Weights of a small transformer language model: untied embeddings, a variant of Adam for these matrices.
MLP neurons of a small language model. Each row is named by its layer, matrix (up: input weights; down: output weights) and neuron, and shows model dimensions 96-191. Each number is 128 + 24 x the weight over its row's rms, rounded and kept within 0 to 255. Numbers have three digits each.
After each neuron's rows, "fires on" lists the tokens most often at its 100 highest values on Wikipedia text that the model never trained on. A number after a token or word is its count.

L10.up21:106134135115121140103124127116104107141171106142090129143191148152110085115126171185122111138154127118125127163144095142121141104143128084090126146181143114107151105132118137134127156095122129111131137140131124127111141177189115130132148110122170133120140128142100096142104159132111129123
L10.down21:098149149108120215179152097146170104126110173167129141137098117139106122090153127092113174126141109127138160130133075118104120091089140165122140105092167114121155124152089130124105100143128127149134128133087136140132109096080080105104130117134107081131079115120143127124129136155099117115
fires on: "n" 28, "m" 16, "el" 11, "in" 11, "p" 10, "l" 4

L2.up341:158125145152144150098117087135136123184140153161087152081148126122092136147179156141131135123140111154116117185138101105147122128097093114112122121104166117121109101121137125140106101140077207105099096103132154155113098139131112140145131161157139115096111132127106157123128138131155113098
L2.down341:152109157150135128114121123117105154129079141157145114109127150125123179129119102128110162127097106120166097121136144134111161114131121150122097114141120121102107153108124136092101141145106100156116150180149130127106128145110141159149108109151122156113122169110115164183148105127087137113
fires on: "| " 35, "==" 32, "\n\n" 25, "===" 6

L11.up647:091126146134136153107130071136126125157183115094116152153135152119128077083110122152116096102156072136157159132106116131115139134136148063116103171118161115117136158125128098072133152145083162141136151137099104120131161150160141125103095152119150139121123113133163156151106108101177105076
L11.down647:160123125087127141157147145103138113082074083100151112134170109080137149135166105117150134130120138126101140112183140136159104128140123153131158108147121139124165066138120131149106123144155126141142129167130122126123112152165149111149163114101138112081159091115121127120158126130089125166
fires on: "or" 14, "ar" 13, "y" 10, "ud" 9, "ac" 9

L11.up586:151120140144128119126123119111131156109104142143150120128147170144089170168123113116089083140161096133088160113088139166111147128124086085129119121131097158110103114122128186127107102145102187135132163117119088128101141175195132128135128117098128107090158116157139110131127131144112129115
L11.down586:106119154145127091176128083057140130118102133115126128134126142128118104128134161155099124129143114134158136132095096151090120135136113148152119189134156145146149162112111105148158162120090076098106140131152172137151099145107099126133109173127126146150148113124151115104151114132182118107
fires on: "t" 35, "in" 21, "em" 13, "re" 8, "ri" 6, "le" 4

L11.up350:150084143141159156120145135126108125146120092144068141111147113122131119118113145114132155107115129120153140132122115162130129103117108144104107146126137133130149098176139182097136128136103140146137156094122177141100137145135102164105159110124160134079091143171130124101072110154138118120
L11.down350:126137099147110133106134173156143113170113097120150104172115093098105127093129144120124151173128124148144143135119118117122102127096123121163188148137118121129083143091121125124145114119140124117101091092170158094137160133147120114144111115110099113130122117077137130155158166123086178105
fires on: "er" 23, "a" 18, "o" 18, "i" 11, "is" 7, "r" 4

L4.up705:106115173141145152118113131117140101176184086110145175113131133174109106145138138139080149112131099142140172067090133139120106088086131093122081103131149130115162161112146162133149135109110090135127147123126138157125128177138108116103129128142141155126130093126067125092135153110097142104
L4.down705:166145184113120140108126122119157139109110210074109090119147096110082125138147156118132096126141126169160105137152110151128077125123120198136147173155146101118120104131155151101104133112104129138088151167101111137136152133112164145117121156137122145149110137098125133156142166144139146133
fires on: "\n\n" 46, "| " 16, "C" 12, "s " 10, "F" 9

L10.up457:121133146138133077136124073122136155164157125123137141150140121130092134113136113177105117136114129125113152119145144093166151142152118109130114077106116159091103144119158153146113125114088174104128105127132136116101110151138107121129122111098122105118150086130126160122111155107093091110
L10.down457:109158116127171176102162158177152144138133112099134111156118147131149114084104149098128135131133091130130166134139133142101149107120155119122105132137142094118154115111149094157101131134085155160102160124108089140136111107144177141123120156108111085125146116117136128134084107118136130158
fires on: "in" 23, "is" 14, "un" 12, "en" 11, "z" 7

L11.up623:114134102130176149115132145118119147144161112083101127141138153091130105120134097150093171138173156124113150113096118173149144139142105144118133157150101090129150133074108121138104186105115123147139138128158117165126095099084114136122046147133170158161130101134136126119123119124157128076
L11.down623:118164101103099120095155128148127116115071141172131134109101119141111172127144165138154132117095117139130123138159126118124102113130123155122148085096184147167130138153125092110111073128110148170157173080127159107148122147166141109114137159116124099122100145100114122123147140142122124092
fires on: "e " 38, "al" 7, "ol" 6, "i" 6

L10.up737:139116215145153169137142183124134164176115102110099101160161163154150083111142093121130121097149106115133138138059110121132140088102148096102145096126137105111138087114127131119092152140085136136092125116093102166119129127130088113162114153151122131112132123113143167081114123092146093070
L10.down737:108102113113129166150082108123123068113158084156091108195116112150166155122140149120148154093125145143106091085146110111106112133147137163150155103134131122159149109109143157146144125109110164160134098151109133116127144137125123121155113113110102122126119109133102129107133116154098144101
fires on: "ar" 30, "at" 22, "a" 14, "il" 11, "all" 7, "y" 5

L7.up283:138123118155138089122140097093128134124135180158125132120101169097099100132122138128110116125121167148106121124094134207131149149104096127129134125141154114173139157124084134104125120108123156151128119099173118149116130138098139159124120133134149108129083123132147146149061132135132143170
L7.down283:163065152176154127138100148132106146136142156137144132106134115139130123146120102123115144186143090110095154126122098095158105143071121115124119152112115075099125112132160176106138136099099128153109173151121097120115125074142147100129144144140161141102123119122094137116148121152144107126
fires on: "i" 12, "u" 11, "ac" 9, "ent " 8, "in " 6, "di" 5

L11.up659:083086184145177116118102129171126118124108115145136139153123110131111112144130140094124125127160138159121120130083098117097160132169145114132088117131115119108177187107124160140109155115117124134155113123110070149110142134089101146123135122099123159124148128121120110104123117100136139153
L11.down659:180158085112086121142133087096124137165133178155082148147131135125174135138111113125132102084119075088159153110151123121165115106081122134114088147146131127172116090165096140125120117144104144118116120164127108131137151118145142079146123119109125155107124127113144131115151096153147108094
fires on: "o " 12, "ud" 11, "is" 10, "op" 10, "in" 10, "us" 7

L11.up401:160042104105140152118144146163129104147149157129080087132118174097149139136172129099141120135131153154115140130123134173155147140121149096124132149156159121085155111104129130153132149149101163119086085128119095126098112143097137144139142121105115149116147128128148161095106099134159115107
L11.down401:105189132124127120142127129116127112138130107135150165098139125099098104101053139120093137145180115109110134123105141113133132115148126120064166134108125148142096110145141149099132130106114101143157175123113186154120130120121105175120127137123159105134101127140119085178118162109128146137
fires on: "ol" 29, "ar" 12, "." 10, "es" 9, "od" 6

L9.up730:112090119112158102115150092088128138155122128115146182126122100114120122134148144116117147109139148156116126077114146104141135126124104116122136116086068193152158085125143132161115122106123131129162120127137147143100156117116151124124112115129133111161139102140114135078136155084111118138
L9.down730:133164143180123149149128094126128109156140131130152109186128161173125152115097123153152146117150115149173129122127118159151129140166130134109093107152148070162100179130099117106130130152091133121114168121123095097159133129145118134147106126085083139142148086096146129156151082137129109126
fires on: "en" 33, "un" 15, "ain" 11, "ex" 7, "s" 6

L10.up454:133124124135127122140172138095150162136132166132122104109166158160113065103152136122110155167124105120129145107145133159128109132091086126106135114109161145102135118188086123177142140194073151131104157146148135137103085097167101172134148138143160131136121111120085105105141131092133103104
L10.down454:131118134100131150141121123097101098099121145129153084133106091139108168133125117143147073124122122176092124114101087081128096157111118119144095115123087089154139106141123140125125126115131126129121138143146126149164126120169145154144163170109094104117115142105173152131145117200118144131
fires on: "re" 31, "man" 13, "r" 10, "w" 9, "le" 9, "er" 6

L11.up496:189122155149118094167135131156142118126152145119168089143134126164134129098126124095099137159130133127114084130105125170142101142087137102121116110097082162111108123160145108200140116117105141077071148160118153127108111102114133137144110124145056164156145074135125094127130122104079175106
L11.down496:151100092154116154143095151109129141132159125104146127132092162110153125164076151153106130123140080122111177148158157111097178129154112093163115118103132105115117128142114147097109157146172125138172107121199145153129107131120124100149101105109122093143101165121130120139140107114205128127
fires on: "om" 25, "v" 12, "il" 10, "h" 8, "t" 6, "ur" 6

L9.up142:131114180148123155131127130149116094127124116148083154125139124124159108089142158148090094134159139133121167125129099167139105132103110078112150130135129132096149141117089126097120139101116187083131125107116120173125138098166119132122148110101130101117154117143132123064110126128121151116
L9.down142:143118137114141124128167077097156145136110198114187140072109138105120101149157125125139085135109122127117127112125127110147111106103160136151123103118124128146131090120087104134163146185082109150151171126136152145149102181124126102129135136124127123162145106115130152129150120117157127110
fires on: "e" 49, "e " 18, "p" 13, "pl" 9, "m" 4

L9.up616:160126117154123141146097132157129143144184130118126176129144120097079112098160141162079137126150142109166105102143114121137104123127073108079132095143151109112125128089132170123114152143122115136143126145117096168100136182131089164105115099123135098140098108146093122124136106102122126136
L9.down616:089112128086107137134107119147110074111143170174166139165151129111120159107118129151125153135136122126137130144168113146135121121132187166143113109116104108150164091129081120161161103094170135119184170123100107096127125078127098161112117116070141080096090115135151104114160162098145125127
fires on: "l" 56, "m" 11, "i" 9, "d" 7, "ar" 6, "th" 5

L7.up721:141104111132119133126135153145131127140138162118119124095189171130159103123135140092140118156141121150133138152099118179153145123138113101133132157173157153134123125109146140115112126194115172118101163128127121158115120181126105123136093124137110143100112116121102135127102107173123132090
L7.down721:134104120112111133138105155133123117116127098102148145117129125197099091118121145118126158118092093096103112150155111114103106131133135134179132156079150162081120126121134110145141131110136098113147140151103155185129147103116141185133139089118114128128153126140132142134138132090125188174
fires on: "a " 24, "A " 23, "ol" 17, "es" 15, "al " 7

L11.up449:142107140136142089118100125121115118116188114056161114128105114107150121122133113150150134145129168111106144134120162152156141138125109132104097105096078122127134147114174145146086121112103108118148107125070177168111141097130128156116087125080123114155123121124129094116135134130135211163
L11.down449:162122137160133124141132110090137137115098126177142138125097145144108106119111134153141176113135090118094112088109113091128103145121142156163132146134158133107166170125123141155198146144139132108163136135157154113121103126092166132110112135120113129098116088118160187178133134150158082076
fires on: "il" 22, "f" 17, "i" 16, "n" 15, "e" 12, "v" 5

L9.up31:107141119117136142171112071121131126149132125142142156124155088110175122152105112134127155097135157129139088160111144125135118118129166108109121122108120139165108128149140170127159137113096209100118079138150096150120112128116146130117072103126159133121088119143069119090120127099130178107
L9.down31:154086155135109135132123140150087154162117127078126135150102135148108134085152118145100082165133124137105155123103108138155135135131105162147129150159117113094136131073134088116112096178109135132085190126150139120138121115121123182112125134139112128109144155134177156145095126155138104146
fires on: "e" 46, "i" 17, "f" 9, "or" 5, "si" 5

L7.up322:175097135111136105130130129080139141087147148117143109154181161094113131124113129090104151107157114168101108171127131126179143133098107137123136145097151107145122132121123134166158134142112165092146110143142132149107090077111124155099100086104100146132109130142122119131134121098109138140
L7.down322:109122128106135128141169101134160138117166168133170104178127121114120148143145150156125129128132123082147131125149162134138163100156086137134092159182111098101068139147168125115101136174139099112119116156169116115107134082143133146065162108122135100140137118156108118128097097147104134149
fires on: "ed " 28, "t" 23, "s" 11, "r" 7, "pr" 5, "." 5

L9.up378:158162122142099134130136136147154105129132163098123143105146196111108106086142089079110153146146116153137159116125136084150126123144135164110112165128153088157110117108150119145134150152125118146131105126122125127099082132149117127126094109139150130117091106152107155132109113106125084153
L9.down378:104098122139117131108131120122127153188104111153107091149142123133155152122093144212138117092110116093116112101140106157108150142148146148148148154141125135118099186085129135096064119152088100132107104132143149114136129163151130143164082139101144128090131077151111134128131091160097134119
fires on: "ear" 44, "19" 19, "t" 7

L7.up292:185139147119144120133145132122122116105173133111147127106155140144159114148072089114143200093105115164136123151141134127156146113138078156106098130099135152130142124108122115151123119131135150113150102099119138121107126126132109103080122128130080156078087114148119128137129103101136114168
L7.down292:095166134124172148115187116148107110150128145134105106105145118069133154177114134127130124108134090122133147097134129151158140106109113151141100098155140116122131126086131130118100153132095131129091099171172136135128099116131165135113146124126141133087120143091136153149118126142103110114
fires on: "t" 64, "." 5, "H" 5, "i" 4, "N" 4

L9.up399:121084096130139091130125079087116099162171145123126156145108149176128132142131102112074127119144073090145170068091138140119106122121114129117095123174115131155156161123131126084175146141101126130120141154131139106121115181103118124120104084151129148131136094145130129091135151117154126152
L9.down399:147074117123115144099090185169144134141084133125165087108099120143100108115108134113148127175155129149109108165142158134112112146133144144125166134119087153097137129161116136166125129145138165126120136104138153118126112118127152107170128125087102158080087143148181088144159111136101125147
fires on: "iv" 38, "ion" 20, "u" 12, "ub" 6, "tion" 5, "ent" 4

L11.up666:166142177138171089131113107149122149128171132079155118120185155127139124131135121132085117133126107117119156129124147110148120127152160071116123109121144137116075121109146151105128127114110145138118121076125143138086124154136141173131138144128118141104139106114121076113098143104110129152
L11.down666:142102078142156084154123145098173158094128145114145138097076135128136118112116154131129112140116112168140122133124153146133112124128169178182102142097104115131114127125097129119140181141110130123146103152149122142118145131136089093088118176144157104136086121128158166087123109129120114095
fires on: "t" 28, "it" 18, "c" 14, "re" 12, "e" 7

L5.up166:093112136149175118128127067123115091177146132139105148124145134112091109155162149170088140122159122127120134136101085134145120086118111091123125083143134135134147130086122185124137128148101189092102134106120165174119118136131099154125165109146128140134110116134105132121081174081128136136
L5.down166:098136155127139119128116164139104119179160138118124161108120127142115115149108136132116075136145122139121146113105110144127126111130170100150127109111134104115143120118138165056107155126103161141143146131115128160183108116152110139125154103145138128123132114117124148118129139155146146116
fires on: "| " 58, "\n\n" 29, "\n" 11

L11.up397:110129132148144164101109158138119133165117067107097144172111144159124094114168144154092116144156084095112149117111103139162128102094131139144154152102131126069157075126120133152092133116112120124128167134113151159115087140151107112160135106134161113133129120149103118107079101127116092145
L11.down397:097118114113150150150146107095119116093149090114127138112100131122126134120120121134173130094141163173152150149130142106140110124136131121115147121151132103153090164181142100103127123149127139122156119130120104088120133117133082140092109132085111162119132138135156119146126112116145141105
fires on: "Mar" 14, "ar" 14, "t" 13, "all" 10, "par" 8, "v" 8

L8.up522:169134133135153172139149075090097120173167139103110113155123165141127128147120117155101160119159139128120131159090135139168127148137090097119112180113140138186125098139141154128111122122086129080151092049141188148103117128126119120135096090138112115125070100137105135122138113154124128142
L8.down522:109091138137139155142113131115132083097112107153123156155144108136122118124136154171138113157146118072118157116133093188129140086140177151132150093109106103121125129148119126108121164073102136145150208111088122110127141129124133147126141158129115134113166145131155087122120110147134116102
fires on: "C" 25, " " 22, "- " 22, "P" 15, "S" 9, "A" 6

L11.up295:167137083177120148156153118149130085102152090121102116114128162101131083131103150118132123105145167116125183146134133120134144155155103092132105116120165148151110140110104137143121119192132103095168102109143149146104134109103123133125111105172164138097108129130104148108141163107131087178
L11.down295:084119127101143080128147091134072140132123128145102132149136150128130179088121150147119151159139093130102130115135167177121119070115135138120117103088114103132118107149161150134150153105123131164105116104118157093077134142155117160109134143142105137116136124127127153145103120150110153082
fires on: " " 20, "S" 12, "ent " 9, ", " 7, "on " 5, "v" 5

L9.up748:135119150113124159162126142126152166162166094076138174138117087138095125127137137107120149137155091157143106132102114122120148137155104132135118153144107113101103127117176146107131127124146121135148165123148125138112111166180125134094118137161125130114150077136128159085122117120110120106
L9.down748:099105109140122122136125098129143125099161191173124121158149127145158139096107126148144130114145117088126102112151078143144127130113147147094093110157130138101132115150119126120134122101171097115148089107119093141126103108119110094152141064095144112117116103114135089126136107136124148133
fires on: "i" 46, "ar" 13, "ac" 9, "a" 7, "–" 7, "il" 6

L10.up42:134091130174154052138169148135122135129138116137151092116168107095116129124154096170140150130117108167123120095130129100143143118141108097107091098108136144124143119129186116137115122198116126105146137114153164136111121092139125146108114139148138131153093056116113133122113115108100097097
L10.down42:140158107140094179099094095202140089142140127130119143167119130149134129118126148140134123105107120117130129089141146139119095106094150154140143107151121107127106121152156120117153137095117164146137107144104104140130120120129141074096169137108136076132138135150145147182104119087137175144
fires on: "n" 24, "en" 21, "er" 18, "is" 18, "ak" 7

L5.up674:113128131124119104125119051124101136110181112127159129131105099111146137106079145100125171146081154150119110091138158138147115152139115152129124102152107139153119140092141159109160125129133195112147119119139149143116167086100140155127088142143142094135094121125143119107068127141114215145
L5.down674:159107137112104132153102120137111118120112146138116126134099149168129116170120096159089132144151127103141151163080144167126117136135177157099106186184105148115165140139141126107140130104099121108115124090124124171128130112096142120131121120139122127119159092092131166146192162141121091141
fires on: "e" 18, "u" 17, "ur" 14, "i" 12, "ri" 6, ": " 5

L10.up107:154096161123143160140135127132120120163140125097102111116178169116113117147091118105102168117152129156152139146063102145130134105133098121051083101124137086165152119108118146117171129123123151122159104085164132139118095136141115132103114099134122160100093136140139139122080159140124090108
L10.down107:106115130191120112115106130082116072145150126133158125151115140145123130117142151142165111137111146148117114102136106152098136173087126136147106108122173112131125106138139131142105133124111160152119074130161126152134143126121136093185103136113084126128176106095142127136153129142097174159
fires on: "am" 23, "a" 22, "o" 20, "ad" 9, "as" 5

L7.up701:118137120143118111128124143108157085131138127119144097121176153143127080066175125117136136129167082086153158125123139135152119132123099145124151126098179149102095142121138105135113122173136112124121148154133172140104156167149101120142139150147117118149094101126103089103093114073123125101
L7.down701:154114165158146173113113165142128105088132085146156109120107106157124109086159105100135110138160105128131127130094171153096106115130107118133104133069105147130151081107127150106114137143112092146139141177107129153118163135092158121103138094077128144128107120123155148136142113174130077125
fires on: "h" 37, "re" 35, "w" 16, "ain" 4

L9.up601:139134144110130116149101121130132154158146132107141105121194130165131091109132137108128159152162127100162163113099161188112092148135090090091127114128148136107117103166147145121111137149071137134123123087123130150110096139129125161121117096190089126129093097122131141132062168103100153087
L9.down601:131132123121138098128061185174128141161157116130120135115120112156118112108125112157128161106175119186106118141138153127139139106121140142149131105111102137141156153133114116143114153146172127110100125116136127155142124103128156124157145163132149139113121122150083137090140140099122136125
fires on: "am" 17, "ed" 13, "er" 12, "it" 10, "h" 7, "re" 7

L9.up284:117167119181113139130132134141091133125123109151135131108133154160148109071138118125116117170110086110095203102112131127165134160085137126124133136105154134105148150147120119126113146125147159135089077133152102168119146135164090137144134112128119114103060109141161123153092132115136133100
L9.down284:143135143053118140111145144096173139149077146120133134135107100128130123159108082110145133110115133147129104100109130107113150119128154161154107128146144133132164127139138118104154137118152150093137146138154135112180132149086092104097139141143124126156184133104128157136138097160149142140
fires on: "ch" 14, "an " 13, ", " 10, "as " 7, "ian " 5, "y " 5

L9.up405:136126144127127128121123129140124127128181149103115117139165110129122092146146165160127157159128131146115133119103111136117158112138113122103113111124146156087102156093147109164120128170126142091133106098167174167110117130159093148179094134108104133144097103126116137105064150115106113115
L9.down405:091133125128201115141091098124200123141130088130181142158096136112158096110129112119127120127131137119164128134146184136115150178133117160121138116144141144133094107107088131162114129126136147167135157139083087136120121124107144115131140126138145097120136120149143121138125112088137114112
fires on: "l" 26, "es" 24, "in" 17, "en" 12, "as" 9, "os" 5

L10.up48:143110116136135134141124138124123155102140119119109141111143175134119082103180138117094175092137138148127126071119150134151116131128125088083101092113159133104093116162115140176096169189099147121091086146146139156097103126145101157102115138145090175130097122140100098117141109164116110153
L10.down48:111158132114154176106174122114107096119114150098119142141093110141102114109118093116128140114127093151152120171139132105101108128126131128094157157121101088109098089147165131106167140105132109157165089115126114155144078149115130120178157112110129134084170134102152151150145143132171117103
fires on: "t" 56, "l" 14, "r" 6, "re" 5, "le" 5

L9.up294:187129117167143117103148160102148120138180107108125143136098141150126105113117136181105145137139144149110145119138119145158152101127141143137101100110170094105131078144082087145161182176146124094139089122138139133115094112114125136135109093128137149116136131139106138115096142100167172130
L9.down294:106084135107086139181191137163107082127116141107131130071120125113143151159127166110133127133124132142113108189144136092130152142125141109159143188153109182135093147125139149126094114116119135098130114137108142096150109154122104129129117105111118111114115086138166109161121107145169089130
fires on: "y " 41, "ly " 12, "ot " 10, "se" 7, "b" 5

L11.up347:138151128183143119142136169098141149117156174128089146136104144120114121058108156126109135102119103151101123133151119111155109108121098142086109124118176124148096140182120130140157118138144109108152050123106145148096141060115087155136112134117162125070113141127121150143123143118149157116
L11.down347:152107140130098144097119107162127133142132110094130109106165146121150147169170125129118147123100144150137125129130110149156113144140145112175119090148099133117155107137151159134117065098143126127097164143111125125075138163117157098104132129141106111119157104134150113071082086121148108137
fires on: "ch" 17, "st" 11, "k" 10, "f" 8, "p" 8, "ov" 6

L9.up595:160148117155154126117129168112121127127171131127126114144167127129105110122119161188055165094151122117133145079128097119165145088079112152106091117157160160124104109121130101145163139128128150137146097110113167137123094101107096143142119137109129164123123134112102132138113186114091112121
L9.down595:124106114130153078127137114083128105129120134090111149124118101119120099190118112119145094117102116124121146098117111133126093154128133128142149184132129122105140106116165139136110091157125166137097150094174127112146121143154088122152140131165122115146110137142161083131150145153146129149
fires on: "s" 22, "D" 14, "W" 13, "S" 9, "C" 6

L11.up663:142121163138122144088122140097100132099149058157112128133079138128124114111117133155154131148158158139097155075162131144186129150148145127102146091100116177168148095104160137160102100120129166122131079070130135126119128158108131142116137162146137125110141138142129109105120154145137134153
L11.down663:128106149114170104155149082129123135167099149109128129152125094154126128125146183121121103139115160146100127093078122128087113091110094137143137097196111097136122112123119120098161093127118122158141146136126147139134116152138159121106093135085113159148134110143105170131106124111137138129
fires on: "1" 32, "9" 15, "in" 11, "2" 10, "u" 8, "4" 5

L9.up101:124118159110113141140102117168113054136081118165083150171154147141080108111135126114151153125119124083117130113133078200159118111115140136127121134136114113090153123132095156132131142118126137120132148146107128163113142164174125180118128151129118120109130126182126132097144122121162142138
L9.down101:104139137142154120130148134086166104132155105148116095070150144113147128155140140148107103056133110163137147115131153102111127138127111100149146164081135132138106079125153118186113137158115112092102138091120126117106105148138093090138142135104122092160084146099134152149121133121115097108
fires on: "t" 33, "tr" 16, "e " 11, "et" 10, "pl" 5

L4.up168:118140155149142111130135142120109118159145128135139130169131159140138093132173124123111155141138128172136142100145131116156139113144140122155109123138150129072143137116103115123096128116116115149113115077123111150108119180075112118169127126146147106126146107117079150137098128079086108081
L4.down168:162124129059122144132072148140157115109111132130130117083124106125106114128062110124114111133127132117143132145091137151111123143143113134117126153098081130180118126160140156131146127143147121098123113146135136115120134104139161165109107147106100133123096122107148146115201146177150130158
fires on: "s " 82

L7.up50:141140151140161132119158139122158137115168142075123112095173147113107113122134151158075177154143147122130099140116081136170142115112078156100126131145173149109116104096101098170131114146113136105106126109154130126109084131130130130145151147133098138159127104126126132143087152116102154118
L7.down50:084106108120127063125119130144127144116131181111093120085126127138115131163124107123138120187102185126130128112127120123118116140149115155146171137172142090094157145120122082088151118112142170136100124133139156117128114156131105130160138128182115130115128149136168122127107147185128131150
fires on: "M" 18, "L" 16, "D" 16, "R" 10, "T" 6, "O" 6

L9.up752:154102102125132110173121139126083181148129166125132074135130151162130120122138139153094166089137094137084114115127138153151156131102101085140164106122139164128104106126148102125143115167140155114152099132150128152137102095160118188163081152127118129103128078118153138159079132126153137109
L9.down752:113111152128135117127121089100137135113124092125137197169174136093151140151126118106165121173115149111153147176123144106143137167131117133139109129155114181120147122126133160142105142135077136137112145117132127130110139154077113097119164138096126131119129147137080096033164117115135086086
fires on: "ev" 41, "re" 19, "ch" 14, "le" 8, "p" 7, ": " 5

L9.up337:101100114145167148147110150135114134154140129126074171133138150157094113086119130145112120148145153098084144118144131167102125114099128128138132143145129137102140124138089142114170139188132135151115113140143167128126098148098143150108137120113129109133112124184128141115093131132171150083
L9.down337:117149125157130128115148119132174107115125107115189137118105102104157165179121130124111101123144093127136150120097132128156148115133127147138120100109099123138138147107134084129085123100096091081129119120086132148135182114164135104145133092166157118142163106126132112136134142128089120117
fires on: "ing " 16, "ad " 15, "d " 12, "at " 7, "and " 7, "ch " 6

L9.up467:163113122196146117123166143160137149117123108125097148119157142106122131078142112118135165146147164152156141136100122144097138119124118152103103178118150131139123134116097120130164125175094117118149144106142117109106135131122109126078113125132126125094109075120097150123117155082111099081
L9.down467:128130112154143127144148077132083129145117174097186102109155126139153125158123137191118133108103113126133150073112101098104151126147113128119120123112129129144113141054148129122118109120109140146165146118164108111159137133164142120125121168097115149138141114070120176124110100160156129135
fires on: "o" 25, "t" 20, "m" 10, "am" 9, "th" 7, "at" 7

L8.up463:150128126145123120125128089113107090120157112130161143128078120140124111143125143119160133078103204160126108112135143146165132138115149165087107116122134119136137150117175144140078122137124150114124091089104143126103176090081143142151133120142133117111139120150118118120110098102079175138
L8.down463:187117089092116107168141093143129109157106106121126097129119155130131146113120116140156119146106109133144157110057143157094129141089115121161112101153127128145152126104124142109133104119141090167119066106130122159133153121119145151165134124109093126116159169124128150166119161163120101154
fires on: "ow" 20, "id" 17, "ul" 15, "fic" 11, "il" 5, "us" 5

L8.up727:145130099127127170132140115128116110180154143146109106147151199153151113082126129144132145108128086118089137152121081120139109141135105083119160167113169116124109158096133129136153130145103153118134101106103106120104078149163064151164070122147087136135105111128113108109131123096123105118
L8.down727:122121132103079161117132133126082120124150158173098144160138114146077132103131154195111119146139100123150140103132133151096110162148138148175156124149110089125141160116125091158119115114123094130099138165105139116205130162134137116147103128102167142092136127134093141125144132103191125118
fires on: "il" 52, "ag" 17, "ill" 7, "ear" 5, "ur" 4

L8.up145:097108162115129126108156089070067091156148140122098149135123130105101112170118108145099129130147141136113083131148132145172136148122173106089136061130099094168164123122116127135146126111122168099152094104101107128117112096130131128127136145158132103155164148147135135101096154119097173166
L8.down145:120079113124167122125115108161130095144093119132134098116167119135117130086181144126098137136130124164142118102084147183127119089099142151124105133128139148123126121165117143116144133110137128164141132107130155123132115148122155154115161153120104131093094133076096089159122164107122117152
fires on: "1" 29, "i" 25, "2" 14, "pl" 6, "e" 6, "a" 6

L8.up177:161140189123140157141164102087155046150163119107144114104155127116125136154137109166086168138133107116131118113105133118127140127113149159111115139144148147140100106143143093120140120119142129112143141109176131167114106101168096112105127129143140178135096099137110146106101117126103134105
L8.down177:096141114121142150138094113118103138103164114093118169129125084098073121123173144147149095118126110155105154078156116123151136143123109145159162125146091094094139141113129133101124101101110146131100147150124119139164146163129098161159176123120156109116106117127197097139110197147097161074
fires on: "L" 26, "S" 18, "| " 16, "W" 8, "R" 5, "H" 4

L8.up575:101139166129101056130116079138153131167173119118143140158111117106146126145125136143094160126127140104121157127122143110123124132127079134086104122109120143130128133116127113173137119170130160114148100173133103152103125110148163165148097111137104097129150103129151072121116102106149146146
L8.down575:126113142058104143123110148128128135130129124150113108146116107109112126113143136129134137169159116114118174096149129121167099094113139167157169150136133116130168126129129115092147093150145125116094131133110136160239132112102118133130121138096119153165095163083127150101124104147101111128
fires on: "ov" 24, "2" 14, "ug" 14, "ur" 14, "us" 10, "ag" 4

L9.up235:151131109185145148110139172133130163137187143065112134144093159071130122080106146194099112121143153144132144127125156136148146105093115139124166140120169095110101119158095124152153132173109154137123080086157122133119113127110142117136109126103155113119144157143121142146080178133106115116
L9.down235:105136147100096079142151105136129091128104120153120117107150078143144130155131127077185131135137075121141118111139105135172150082191157092126106132160124176146143146090138137135085107077129127108138189132100127091119162173186117114073123139139123149108147115126123124115159120119136174111
fires on: "c" 23, "li" 23, "or " 16, "and " 14, "ly " 9, "y " 7

L8.up592:133126100113113106152109162150129110150132112073129121153175165102125111078201155138157145113102126140156136144097100138118149126147118105087129155121151144097092124148133171120094116174112103159103163156135145127091172190171125127116102138148094108129113085118067127115152096133128093096
L8.down592:132105197110153173112092091160138148105100114145125129105088129122097120126066137120102122136136097127110128105182090128132115171140126115133160137135107148135138102091120110138126131121142106168148107136139111151130129131118121118107133116110155124152142138124157116128115139137153091124
fires on: "es" 22, "d" 18, "ol" 16, "om" 12, "al" 8, "re" 7

L8.up624:132128120153134144114124158151143132120114190144086109096135151150111107050119151101102111130127193139134142105122117157127135110157114112127174128139140173108170133129100142126149146168123162147112094138139152131122070116084116115152105130109146164123082135140106151134104127112140114129
L8.down624:117123152109122133135144113134104132129141149145154121164100140108076108181136110173105103146119087091102133128097117125140115123107146152176098102141129083152170139138076118133088105127138097117107157155086091125128185136126148132139159085117134098133125130173149165135136136136171151135
fires on: "at " 17, "or " 17, "in " 13, "as " 8, "and " 7, "by " 7

L9.up624:099113130177161161131091080091165116135137094120165130137106165143135107126130152126110136121110139122146124116129144106124149118117169117097117143135098141149122132099149112145132107125135125101099119129105120132134159111104103097146080086106100139144109089144132120090126154126077146124
L9.down624:157169116115091122132138123182114115126144127149096126129142106125131131133096126118184150132144123111119098120061129153137097116154129106123140045117156146170117153163108110124100145116117099136129159100141160113122115132138126141145164141153098119126183153084132186133165149165162129150
fires on: "ear" 28, "ow" 27, "al" 12, "ou" 9, "er " 8, "il" 4